Weights of a small transformer language model.
Size: 2 heads of 128, MLP 1024 quick GELU, vocabulary 2750.
Architecture: no biases in attention or MLP, capped logits.
Training: a variant of Muon for these matrices, 10676 steps.
MLP neurons of a small language model. Each row is named by its layer, matrix (up: input weights) and neuron, and shows model dimensions 16-79. Each number is 200 + 20 x the weight over its row's rms, rounded and kept within 0 to 999.
After each neuron's rows, "fires on" lists the tokens most often at its 100 highest values on Wikipedia text that the model never trained on.

L4.up740,243,228,220,202,207,219,203,190,189,180,197,198,201,165,191,180,204,203,194,171,230,173,189,199,184,187,211,171,194,204,183,188,228,205,216,200,187,190,204,194,164,197,181,190,225,214,142,233,227,178,230,155,204,200,212,213,197,193,177,184,203,168,188,189
fires on: " well", " he", "ly", "ph", "ily", "ately"

L4.up624,223,207,183,167,199,216,147,212,203,184,199,157,196,217,209,160,185,213,215,216,207,169,218,216,208,203,218,194,209,181,219,209,174,197,198,226,223,208,204,185,212,197,192,217,182,218,192,168,162,177,168,192,212,218,195,215,183,184,202,198,191,205,211,190
fires on: " ", ",", ".", ".\n\n", "3", "though"

L3.up891,210,207,185,209,187,209,174,211,223,178,204,217,213,184,145,200,221,150,218,180,207,228,184,182,176,189,194,219,167,229,187,204,194,189,221,211,196,177,189,213,243,196,176,180,206,164,202,229,209,177,195,207,208,205,165,214,227,220,166,242,196,177,215,206
fires on: "\"", "===\n"

L2.up806,150,211,208,241,183,201,192,171,179,190,174,180,208,200,216,216,197,187,195,227,184,179,225,201,214,163,221,213,229,171,229,213,199,183,202,193,198,214,200,220,203,206,196,206,196,227,168,209,178,180,192,206,232,187,184,214,187,201,189,205,250,202,170,204
fires on: "K", "W", " K", "==\n", "B", " ("

L2.up898,198,219,223,177,196,214,222,227,174,205,233,218,212,211,218,225,156,183,203,208,198,194,190,209,203,225,230,188,220,192,190,202,202,186,178,181,223,135,215,215,216,226,192,212,176,158,203,225,210,196,200,235,220,207,200,215,185,209,208,178,212,208,229,178
fires on: " un", " Un", "ient", "echn", "00", "us"

L3.up641,150,225,205,166,220,236,197,184,216,199,158,204,204,193,212,216,212,246,203,216,204,189,221,222,222,180,217,231,197,219,215,202,178,211,192,219,222,196,182,239,157,195,198,203,178,223,213,208,221,171,166,228,212,168,185,197,172,195,183,172,170,217,243,189
fires on: ",", " and", " ("

L8.up484,177,197,207,222,189,186,204,224,204,190,202,192,172,231,232,169,173,188,223,214,196,197,174,172,206,197,261,206,220,214,183,174,194,218,197,173,193,192,197,188,171,187,212,181,162,200,193,222,219,173,178,220,224,217,225,207,202,184,200,225,184,190,209,201
fires on: " g", "ug", "ronze", "r", "G", "d"

L2.up663,185,213,222,201,219,234,190,183,202,167,190,173,227,225,198,180,199,219,165,226,197,182,210,251,186,224,224,222,180,186,237,209,192,221,219,206,208,210,188,225,203,219,210,197,190,235,195,200,216,166,171,243,239,156,179,176,208,215,209,197,190,195,215,169
fires on: " and", "L", "K", "a", "lands", "-l"

L3.up251,179,226,190,172,238,235,223,234,177,168,157,212,204,189,219,183,185,183,203,209,209,171,161,208,208,190,212,185,185,191,215,186,165,200,200,208,218,194,191,173,222,199,183,197,180,209,189,216,202,185,171,195,256,194,228,185,221,260,194,176,183,202,205,207
fires on: " |", " they", " They", " he"

L5.up257,213,185,219,222,190,228,214,226,197,200,187,193,190,236,186,211,206,205,179,190,194,205,220,179,170,221,183,182,206,203,216,216,207,197,185,168,194,169,200,202,215,188,236,168,160,220,192,171,204,226,212,219,189,190,184,221,215,220,180,183,207,183,210,209
fires on: ",", "-", " and", " or", "id", "al"

L5.up812,192,197,206,202,233,176,220,202,172,219,194,210,218,186,195,205,212,165,209,244,189,199,230,210,213,158,194,218,208,197,188,170,193,194,200,208,204,262,215,209,217,188,174,185,195,195,182,223,228,175,210,216,199,208,226,195,166,156,204,187,168,219,220,191
fires on: "b", "av", "art", "ig", "p", "v"

L4.up977,167,179,186,166,209,196,191,236,176,182,190,201,243,201,223,182,210,202,182,208,193,198,231,181,201,167,178,176,196,212,205,205,194,220,210,189,213,185,221,230,236,188,237,162,180,216,177,212,233,229,182,208,209,200,210,236,182,210,181,173,182,180,205,208
fires on: "id", "end", "ir", "iddle", " or", "ing"

L5.up58,185,187,191,182,208,196,218,246,189,229,203,175,217,186,216,179,207,222,201,192,205,216,200,214,195,239,203,174,214,202,199,184,195,222,170,217,186,193,207,229,204,214,185,227,233,171,176,220,183,213,227,230,184,213,191,198,207,209,204,202,197,211,204,163
fires on: "re", " pre", " for", "se", "iet", "'"

L3.up71,220,228,211,188,221,209,173,244,197,193,188,218,218,183,202,212,199,190,187,181,159,222,203,189,185,188,193,190,192,211,197,203,203,198,199,190,200,182,199,192,190,213,176,151,226,193,195,217,204,171,180,205,188,191,190,216,186,242,202,227,223,174,178,222
fires on: " well", " Ne", "em", " influ", " role", " ec"

L2.up137,211,218,220,203,198,194,196,225,229,223,247,198,212,170,181,210,188,214,198,233,223,224,203,179,190,220,215,201,219,207,223,235,227,191,205,208,201,192,215,179,187,187,205,218,195,190,197,225,250,213,170,197,195,196,164,227,174,215,197,255,207,189,190,205
fires on: "r", " School", " Ar", " Em", "ra", " ar"

L5.up427,176,199,182,189,214,197,191,220,220,185,188,165,201,192,232,222,227,180,226,193,186,219,210,196,195,187,188,219,184,206,225,207,161,192,174,206,228,203,168,218,181,223,191,213,175,203,220,181,193,161,196,196,206,185,179,223,173,157,180,192,189,210,192,206
fires on: " in", "er", " at", ",", " of", ";"

L3.up958,202,225,159,223,189,231,197,196,208,170,209,152,219,238,219,210,210,213,249,212,215,207,182,186,192,191,211,191,218,182,167,188,212,194,190,227,212,214,206,201,197,208,190,201,194,161,173,213,225,202,152,204,215,228,178,213,180,218,194,211,181,184,187,195
fires on: "up", " pro", " Pro", "Pro", "ro", "om"

L3.up257,205,206,221,169,215,212,192,174,213,199,130,213,222,232,212,207,221,199,187,205,206,178,213,196,220,197,208,209,185,181,220,216,145,186,206,203,199,201,217,198,203,226,186,220,183,193,205,186,182,185,206,206,220,159,187,198,225,203,196,207,196,210,182,209
fires on: " ", "th", " (", " of"

L5.up224,190,196,177,188,199,182,187,197,171,198,203,221,206,170,209,237,219,179,178,155,209,193,193,194,220,186,200,218,213,175,225,197,202,216,203,157,206,182,210,211,193,217,198,223,220,210,195,195,194,227,182,222,179,195,195,168,203,220,177,219,231,199,214,203
fires on: " and", "el", "em", "w", "ol"

L3.up354,198,230,214,181,189,229,180,187,206,221,226,201,205,170,214,197,235,165,159,181,180,207,218,210,199,197,214,204,189,232,198,254,219,233,224,212,218,185,197,199,188,188,182,211,182,182,180,215,206,195,207,208,210,202,228,204,194,186,185,203,211,154,221,209
fires on: "r", " tr"

L5.up315,273,181,205,208,155,191,192,169,191,219,193,193,229,231,196,204,236,185,203,170,211,212,185,168,198,197,186,202,202,212,181,200,209,199,184,178,198,192,181,180,225,214,187,213,237,190,251,200,179,207,215,194,202,186,235,217,183,195,225,236,186,198,229,168
fires on: " |\n", "\n", "-", ")\n", "s", "–"

L3.up383,206,182,200,193,186,208,188,212,221,197,215,145,200,183,179,214,179,195,193,228,170,187,204,211,200,201,185,174,231,225,212,241,225,230,213,223,185,183,196,213,193,165,191,184,202,196,170,199,207,188,193,198,171,204,236,185,180,193,172,229,218,184,225,186
fires on: "R", "5", "4", "6", "s", "l"

L4.up575,224,184,203,196,198,222,190,246,188,194,193,201,216,155,144,242,197,196,198,204,172,194,195,203,196,199,199,210,153,212,221,197,205,230,188,242,191,211,187,205,204,223,245,181,204,160,181,220,196,194,198,217,194,194,180,243,230,218,208,218,205,253,215,201
fires on: "E", " se", " e", " E", " Pre"

L3.up292,206,214,208,191,192,204,210,204,224,186,177,170,214,206,195,194,175,210,200,199,187,212,151,163,197,198,175,197,214,174,183,213,206,219,220,236,217,201,224,191,181,213,194,187,153,211,191,194,212,211,165,185,202,213,189,221,167,210,240,179,169,155,200,163
fires on: "ro", " pro", "\"", "Pro", "o"

L5.up448,228,211,203,201,181,210,208,204,227,206,204,219,197,232,201,185,188,219,236,239,202,207,171,227,190,184,168,226,222,233,219,212,206,213,215,186,161,208,184,192,213,166,182,167,196,184,196,214,226,197,188,218,211,179,202,215,213,172,193,254,225,214,206,195
fires on: "ar", "c", "e", "l", "n", "im"

L2.up966,221,224,236,161,206,212,208,171,202,194,184,189,214,209,193,218,194,203,212,210,206,202,208,182,213,197,222,185,169,234,190,197,218,181,228,174,196,223,199,201,196,200,202,208,174,233,179,188,216,192,201,196,223,199,178,229,227,221,171,195,153,220,199,196
fires on: "c", "ong", "i", "ó", "istory", "ian"

L5.up289,142,246,203,220,177,192,191,186,236,184,196,197,208,179,216,162,204,184,228,214,214,220,205,213,185,216,173,200,210,206,193,204,215,219,210,176,173,190,220,223,194,198,179,200,190,196,217,220,212,181,191,236,209,214,240,183,237,172,193,223,214,219,208,209
fires on: "c", "n", "ug", " first", " new"

L5.up941,169,191,176,204,194,200,170,203,187,220,198,225,192,169,195,196,236,186,219,188,160,188,227,213,199,178,175,216,187,217,193,211,197,194,195,203,180,232,181,215,185,224,189,155,182,180,165,187,218,169,183,205,202,198,195,191,193,204,197,182,206,216,190,205
fires on: "b", "ud", "ig", "der", "az", "un"

L3.up683,176,197,172,230,194,210,183,236,199,204,198,210,197,173,180,218,203,187,183,216,179,215,209,180,189,213,225,165,255,211,202,182,234,238,218,191,200,192,188,197,194,248,205,218,202,165,202,181,180,186,177,215,216,223,219,177,221,203,195,213,189,211,225,196
fires on: " m", " University", "all", " years", " part"

L3.up849,216,203,201,218,194,224,168,215,179,207,211,229,203,233,181,213,189,208,185,207,182,215,210,212,176,215,242,221,200,191,169,230,164,205,210,190,214,185,205,228,241,231,182,202,202,204,170,186,198,187,198,211,214,200,238,213,197,234,185,197,219,238,186,194
fires on: "an", "anguage", "reek", "ology", "ative"

L5.up245,158,213,212,200,170,224,218,198,227,178,204,214,161,202,201,199,236,215,196,230,207,173,195,197,212,187,203,177,201,221,209,215,172,208,188,208,210,201,199,202,195,183,210,183,184,185,200,227,223,191,186,202,226,230,195,194,206,192,211,230,187,199,193,199
fires on: "w", "d", "r", "ol", "g"

L2.up302,163,221,189,228,199,193,175,240,192,236,216,173,198,178,207,186,204,205,205,205,203,187,181,213,221,206,174,171,200,195,180,199,232,189,210,233,209,205,193,221,179,228,141,202,178,188,243,208,186,249,218,220,215,232,218,226,207,216,241,172,167,194,209,187
fires on: " s", " del", " +", " j", " d", " r"

L8.up440,237,202,179,197,180,204,197,206,227,216,162,180,218,201,187,192,209,188,210,185,228,172,184,198,208,210,236,195,186,233,177,195,210,171,138,241,164,161,178,210,191,213,241,231,168,186,157,175,232,182,206,207,201,243,206,201,193,185,187,219,229,212,193,210
fires on: "en", "er", "e", "in", "or"

L3.up1008,167,170,202,195,225,206,180,206,214,176,204,197,204,186,189,226,179,189,185,185,197,215,193,204,198,190,243,242,190,230,186,210,162,206,186,178,189,171,186,225,188,186,232,210,211,197,200,221,157,195,218,196,197,192,190,177,256,221,191,192,140,214,224,205
fires on: " |", " %", "als", "ual", " hig"

L4.up607,243,223,231,200,195,156,197,173,204,177,202,202,226,211,178,205,204,188,158,198,189,233,197,174,224,194,196,211,188,196,209,219,194,206,179,198,201,177,144,237,188,179,197,213,174,207,208,224,171,217,190,200,203,218,223,220,222,212,201,179,169,198,173,204
fires on: "r", " tr", " Tr", "2", "ven", ".."

L4.up553,183,212,220,235,197,185,210,230,188,189,197,228,176,200,222,177,178,204,182,201,197,239,226,233,218,191,168,208,173,188,198,191,217,210,197,226,198,221,175,205,216,192,187,195,189,213,155,166,221,209,212,224,198,197,204,209,225,210,182,218,194,243,218,192
fires on: " to", " h", " d", " st", " t"

L8.up439,215,226,224,222,193,191,196,186,169,205,196,208,219,199,192,212,203,221,203,186,169,219,159,217,239,263,235,179,204,206,226,187,224,176,166,225,201,188,220,214,199,235,210,182,216,224,202,172,218,204,182,194,215,224,210,191,203,216,193,180,198,228,204,203
fires on: ",", ".", "oc", "it", " of", "ill"

L5.up888,207,189,198,180,209,206,197,213,163,213,226,224,201,206,193,186,215,162,221,185,195,181,159,199,212,224,252,205,212,234,197,197,178,233,180,199,198,183,180,190,184,224,231,197,202,193,195,210,199,198,202,199,188,245,163,209,185,195,215,213,211,218,176,187
fires on: "c", "z", "w", "omb", "or"

L4.up962,222,190,243,184,208,214,218,206,220,216,195,230,207,229,176,218,205,169,205,188,176,218,220,164,206,201,185,203,195,179,199,184,214,199,151,166,218,194,166,201,214,171,213,191,190,199,195,213,180,197,197,203,230,201,222,188,194,199,163,187,200,216,233,183
fires on: " art", " Art", "ine", "anish", " music"

L5.up169,183,203,194,215,210,179,191,224,196,237,197,188,222,205,199,190,227,203,214,149,212,206,204,201,222,180,223,172,216,157,248,221,195,169,216,192,229,192,235,224,205,211,212,221,181,205,233,184,184,210,159,199,207,218,178,242,210,213,188,189,163,180,233,162
fires on: "he", " York", "-", "ro", "ur", " Bro"

L4.up203,210,205,225,193,173,157,209,229,176,213,221,203,221,180,167,231,216,197,215,209,244,165,225,177,175,209,200,213,190,170,201,219,204,185,178,227,182,208,214,226,211,163,191,199,199,212,234,225,205,200,236,207,208,167,199,196,180,193,179,203,203,193,229,219
fires on: "ab", "ar", "ol", "ir", "op", "R"

L8.up66,217,217,201,209,180,156,212,212,213,199,206,208,201,169,203,219,207,169,204,187,206,188,212,169,194,167,208,208,204,158,177,187,204,193,190,184,218,192,167,202,210,183,234,194,183,184,182,209,208,179,233,204,195,157,216,185,210,197,186,180,235,210,234,168
fires on: "ad", "ab", "at", "id", "ir", "ird"

L8.up123,203,193,227,174,204,203,193,229,186,212,185,196,210,190,180,212,218,226,177,204,206,183,209,176,193,195,207,185,193,235,216,183,218,216,212,216,190,190,198,226,195,169,230,215,237,193,187,219,227,193,177,224,225,196,220,186,185,208,194,150,169,209,197,199
fires on: " ", ",", " and", ";", " in"

L5.up283,217,197,209,236,200,166,173,228,194,209,207,203,215,210,158,191,204,171,205,190,161,183,163,231,175,207,233,195,208,223,235,170,171,215,208,202,181,191,214,183,176,232,210,213,210,175,190,173,225,240,162,201,182,209,170,186,194,203,196,205,188,212,190,207
fires on: "th", ",", ".", "+"

L8.up647,186,222,198,165,203,193,174,188,207,189,225,198,170,216,169,201,206,223,200,203,204,205,169,235,196,191,214,222,182,230,201,219,215,201,205,155,202,195,184,189,177,209,206,207,175,178,194,176,172,201,205,226,254,218,205,219,233,198,169,204,163,216,231,211
fires on: "ian", "p", "ong", "ard", "ell"

L4.up431,192,195,203,209,187,194,212,205,180,182,240,175,198,210,201,182,195,199,164,220,208,201,200,200,193,172,197,195,218,194,193,204,219,234,200,252,240,210,182,205,197,180,224,200,171,216,144,202,201,215,251,196,211,180,203,195,184,221,194,184,194,232,216,181
fires on: " st", " St"

L3.up2,157,214,195,227,222,234,171,164,176,232,177,202,216,184,200,205,187,188,233,217,216,177,177,217,200,187,177,221,177,163,202,208,219,181,203,214,177,214,221,205,205,201,250,200,206,174,140,187,212,191,187,173,180,192,154,188,191,224,166,213,207,176,213,180
fires on: "W", "ording", "areer", "K", " Total"

L4.up806,184,196,209,223,190,216,215,173,212,185,212,195,224,230,209,176,211,174,249,225,200,210,144,187,210,192,186,200,186,185,218,216,184,209,194,222,214,209,208,227,179,211,180,190,217,197,187,209,208,213,177,191,194,225,184,225,200,231,154,188,200,175,212,180
fires on: "n", "s", "/", "ae", "x", "ne"

L4.up281,185,226,178,180,215,180,239,164,204,228,198,212,222,188,172,183,201,229,197,172,181,229,200,191,207,173,170,160,213,167,204,181,198,189,230,212,192,164,220,211,177,179,183,185,166,220,187,201,221,183,209,225,205,156,202,183,196,197,228,227,213,210,225,193
fires on: " of", "el", "ast", "ive", "orn"

L8.up900,188,199,239,216,245,207,209,159,190,193,206,232,215,240,208,197,196,208,225,207,186,204,200,185,209,183,224,138,156,184,213,201,231,217,224,201,187,185,186,222,230,218,180,202,201,220,203,191,228,141,184,220,219,194,176,194,217,209,181,196,158,209,218,192
fires on: "o", "h", "c", "l", "and", "i"

L5.up576,224,202,225,176,178,183,223,222,180,206,193,204,214,180,194,215,218,213,190,164,203,211,222,178,215,198,212,175,204,201,203,191,181,207,210,191,158,226,187,172,211,210,213,201,169,197,207,198,191,210,184,195,145,188,206,223,135,204,225,236,215,186,216,179
fires on: " of", "s", "er", "at", "ory"

L5.up421,222,192,166,145,221,161,189,183,202,207,218,198,189,191,191,145,182,194,197,178,208,227,195,179,166,187,193,195,161,205,206,222,219,220,205,199,209,198,179,195,193,239,202,204,209,221,232,216,200,217,210,195,223,188,244,209,173,197,218,201,210,196,225,206
fires on: " the", " of", " dis", " its", " re"

L3.up997,199,239,234,196,201,211,192,180,217,217,194,220,204,207,184,190,223,206,160,167,192,173,178,204,208,225,190,185,171,194,210,231,251,220,176,184,186,226,182,207,238,222,158,200,183,194,200,201,192,185,208,198,210,178,191,196,209,212,187,205,205,181,209,184
fires on: "ow", "on", "ect", "ine", "3", "ress"

L2.up949,206,209,180,198,219,197,184,195,246,223,186,181,244,234,245,185,209,190,197,189,209,177,242,194,194,211,195,225,160,215,186,179,196,234,187,201,228,200,188,190,180,207,208,177,208,193,178,197,198,166,200,179,209,214,204,201,188,202,184,204,205,199,160,195
fires on: " very", " sur", "ur", "3", " dif", " Sy"

L5.up1012,195,191,182,181,213,178,183,220,195,189,210,159,199,215,216,187,230,206,188,221,242,199,199,182,187,192,188,169,241,225,214,221,224,184,152,188,177,165,179,228,183,226,190,204,191,196,220,197,173,197,173,197,205,210,188,212,230,226,204,224,202,176,242,170
fires on: " $", " th", ".\n\n", ".\"\n\n", " of", " than"

L2.up373,184,213,201,194,228,196,228,199,190,192,192,239,212,184,195,184,231,202,211,199,192,187,209,200,182,201,190,195,222,207,174,197,196,210,184,199,178,197,198,184,235,171,162,207,186,191,179,213,198,209,185,226,233,171,183,197,194,197,228,203,214,201,195,203
fires on: " as", "oc", " sc", " co", "uty", " Co"

L2.up140,183,193,188,197,227,235,209,234,199,179,200,199,219,190,221,186,233,206,195,210,206,228,224,203,205,201,170,236,202,210,183,184,187,204,191,229,149,196,216,212,209,194,163,194,205,202,177,219,223,200,187,208,171,205,196,207,179,226,238,204,192,227,205,195
fires on: " also", "ually", " so", "ently", "elf"

L4.up842,206,182,179,202,171,206,178,182,182,178,201,193,186,236,182,254,208,207,258,190,221,196,217,242,195,201,184,166,236,173,219,180,200,166,198,216,221,175,204,231,193,205,185,195,209,172,213,162,198,207,172,192,213,199,212,170,224,210,169,198,218,206,198,169
fires on: "in", "ro", "ol", "rol", "oss"

L3.up549,163,192,207,207,184,203,204,178,179,191,221,204,240,234,190,209,197,180,156,202,211,221,161,226,235,229,236,221,172,180,213,211,201,203,219,179,205,217,191,193,216,204,236,212,180,142,239,232,245,199,174,173,193,217,165,181,223,206,194,202,192,211,221,185
fires on: "s", "ts", "ies", "ors", "ents", "ales"

L8.up93,155,207,161,167,134,205,181,219,189,240,201,217,227,196,201,212,198,187,228,220,217,183,195,219,207,201,151,182,238,166,188,197,187,208,189,183,205,196,193,221,186,200,169,206,216,175,204,227,222,155,182,183,197,183,203,194,217,224,193,213,202,198,199,189
fires on: "ro", "in", "f", "ly", "ed", "st"

L2.up351,205,189,231,192,205,217,219,210,179,226,207,192,223,258,198,198,227,207,192,216,186,223,224,215,203,177,212,222,194,213,172,225,207,157,176,220,183,185,211,217,177,216,243,221,173,186,201,225,219,159,198,230,163,206,198,219,211,176,229,212,201,198,190,141
fires on: " was", "^{", "d", " (", "_{", " re"

L2.up44,224,200,267,178,189,218,218,215,177,207,216,211,208,203,183,196,177,215,165,220,213,159,176,192,169,201,166,208,203,219,210,247,188,222,170,189,169,228,218,217,172,198,228,229,195,182,189,162,178,200,201,214,200,207,207,188,237,222,177,197,182,179,228,169
fires on: "-", " |\n", ".\n\n", "\n", " ==\n\n", ":\n"

L8.up500,166,184,178,231,206,209,201,203,232,194,185,179,222,216,180,183,191,197,187,196,184,203,173,200,195,167,212,225,214,216,187,194,206,190,193,203,178,230,170,214,192,191,201,233,217,164,219,201,203,207,171,198,211,191,215,242,230,220,179,219,217,197,211,190
fires on: "l", "i", "ad", "u", "or", "ud"

L2.up375,238,175,192,187,213,191,186,209,205,223,223,213,190,212,178,197,245,174,221,210,200,225,175,192,178,185,230,195,195,184,187,207,167,172,180,227,210,195,201,235,218,209,214,200,180,184,182,243,182,167,226,211,214,215,210,176,204,217,170,198,185,223,241,208
fires on: "\"", ")", " of", " ("

L2.up190,217,195,180,214,178,177,183,207,213,196,179,191,199,236,204,185,193,252,209,204,170,182,217,201,212,206,177,222,214,189,219,156,184,223,202,190,197,206,210,183,199,208,189,198,159,183,209,228,217,180,185,192,184,186,213,187,164,205,199,210,227,248,198,192
fires on: "P", "Ch", " ch", "F", " Ch", "D"

L4.up857,228,221,213,207,210,190,245,208,203,193,180,199,179,216,206,237,181,249,169,183,189,211,216,182,217,237,180,183,211,217,209,207,201,209,185,186,183,210,179,226,206,199,185,171,178,172,200,241,201,210,216,193,208,168,213,179,234,220,188,179,220,206,198,166
fires on: " pl", " ec", "il", "f", " Pl"

L4.up58,197,191,224,208,177,183,194,211,217,210,204,225,185,161,171,202,186,207,180,237,179,170,232,214,196,222,182,216,240,212,248,209,215,197,242,198,202,205,220,218,212,156,196,173,178,218,169,190,200,212,193,219,196,211,201,201,193,188,196,223,210,204,222,162
fires on: ",", "0", " and", " –", "ceeded", "um"

L4.up702,181,187,186,215,190,191,197,179,173,201,208,190,205,223,194,223,215,155,203,185,226,213,189,170,174,212,185,217,197,196,214,184,197,223,214,215,180,173,181,201,240,219,190,205,212,186,212,193,213,202,188,214,204,194,207,173,215,208,214,225,191,207,234,201
fires on: "-", "/", " said", " M", "–"

L2.up794,187,212,207,194,193,189,161,223,186,219,189,170,215,212,206,190,184,180,184,234,211,188,230,187,187,174,205,250,168,214,195,218,195,202,195,226,171,185,202,222,186,206,230,210,186,237,200,250,174,201,186,201,224,226,176,230,247,232,219,213,178,206,214,196
fires on: " |", "|", " |\n"

L5.up20,215,188,194,183,172,225,195,202,211,172,223,181,237,202,190,160,214,184,211,201,206,179,183,203,218,195,180,178,210,180,202,187,190,187,192,205,211,209,206,191,189,225,180,228,219,214,175,194,174,207,175,221,191,217,216,238,204,253,202,182,219,208,234,184
fires on: ".", "|", ")."

L8.up559,201,203,170,189,183,203,207,183,216,207,213,171,218,206,195,165,216,212,160,199,213,201,184,210,201,180,200,208,209,180,232,198,183,186,169,174,194,199,183,216,197,238,160,227,214,207,200,198,207,221,225,216,188,233,178,204,213,174,185,191,202,199,231,231
fires on: "it", "n", "ir", " for", "un", "end"

L5.up913,212,182,195,203,219,188,201,212,217,214,174,202,212,166,170,238,201,191,186,218,182,206,192,185,201,223,159,196,235,230,225,192,213,228,248,209,161,183,193,250,199,190,162,198,178,190,186,218,224,206,188,220,200,195,194,225,215,194,225,192,208,175,189,181
fires on: ",", " |", " and", "al"

L5.up323,225,205,193,228,181,181,219,245,235,241,194,201,222,203,159,193,202,206,183,232,186,213,205,211,183,175,226,207,212,232,226,213,217,204,219,208,186,180,191,199,215,177,193,210,192,205,212,213,189,182,187,195,188,258,215,189,171,206,200,238,195,201,178,244
fires on: "2", "1", "4", "n", "5", "3"

L5.up61,209,176,216,192,205,158,175,207,204,185,234,174,210,204,207,166,194,200,189,205,238,193,196,196,164,197,177,151,217,181,202,208,214,198,172,220,167,197,222,219,211,226,173,187,196,196,184,188,174,193,171,218,168,232,198,209,209,209,207,202,185,177,255,179
fires on: ".\n\n", ").\n\n"

L4.up254,204,214,194,180,204,171,165,189,212,196,194,234,173,191,189,210,196,177,211,201,203,160,168,230,197,222,215,211,204,213,216,193,226,197,160,204,207,174,188,195,218,179,192,202,191,200,186,180,219,215,226,179,225,196,180,254,204,213,202,197,194,170,179,185
fires on: "b", "f", "c", ":", "p"

L5.up633,201,215,192,174,185,214,198,216,195,186,200,205,191,197,183,238,208,220,205,232,215,166,199,222,206,219,193,235,212,208,220,222,188,201,186,204,184,192,193,197,169,219,182,221,174,195,200,203,199,195,212,247,196,213,171,208,230,208,206,191,181,219,187,197
fires on: "as", ",", "it", " to", " $", "ul"

L4.up585,191,223,215,185,200,197,191,176,192,213,226,190,208,211,180,163,212,162,209,205,209,194,199,211,212,212,203,229,204,229,201,237,192,216,198,205,251,222,169,195,201,193,208,198,204,204,221,210,224,181,236,188,191,226,187,214,177,191,206,210,225,182,210,218
fires on: " X", "r", "m", " fl", "av", "ur"

L3.up1017,216,201,188,193,219,207,206,182,208,172,183,185,211,209,194,204,223,202,178,199,168,174,202,162,196,201,220,181,208,239,188,205,205,223,243,203,188,226,173,168,184,203,202,216,205,217,202,157,173,196,191,231,220,192,199,236,197,221,220,190,236,195,193,212
fires on: "al", "er", "ig", "ement", "ed"

L3.up607,173,181,205,194,165,206,206,218,209,231,178,196,231,182,224,213,228,231,214,201,161,181,200,189,224,204,203,193,184,206,223,240,203,195,218,185,223,175,194,207,178,168,201,198,176,181,173,190,219,212,207,212,174,227,205,204,179,210,174,200,204,166,208,187
fires on: " with", " for", " With", " after", "ir", "r"

L3.up142,216,186,219,190,176,229,181,211,171,203,189,191,201,166,216,196,167,207,179,187,172,196,156,199,176,191,184,188,175,204,231,172,210,173,197,206,194,211,199,221,187,214,234,192,188,173,199,224,218,167,186,213,208,183,180,244,202,189,167,218,194,194,237,213
fires on: " e", "ra", "w", "E", " n", "-w"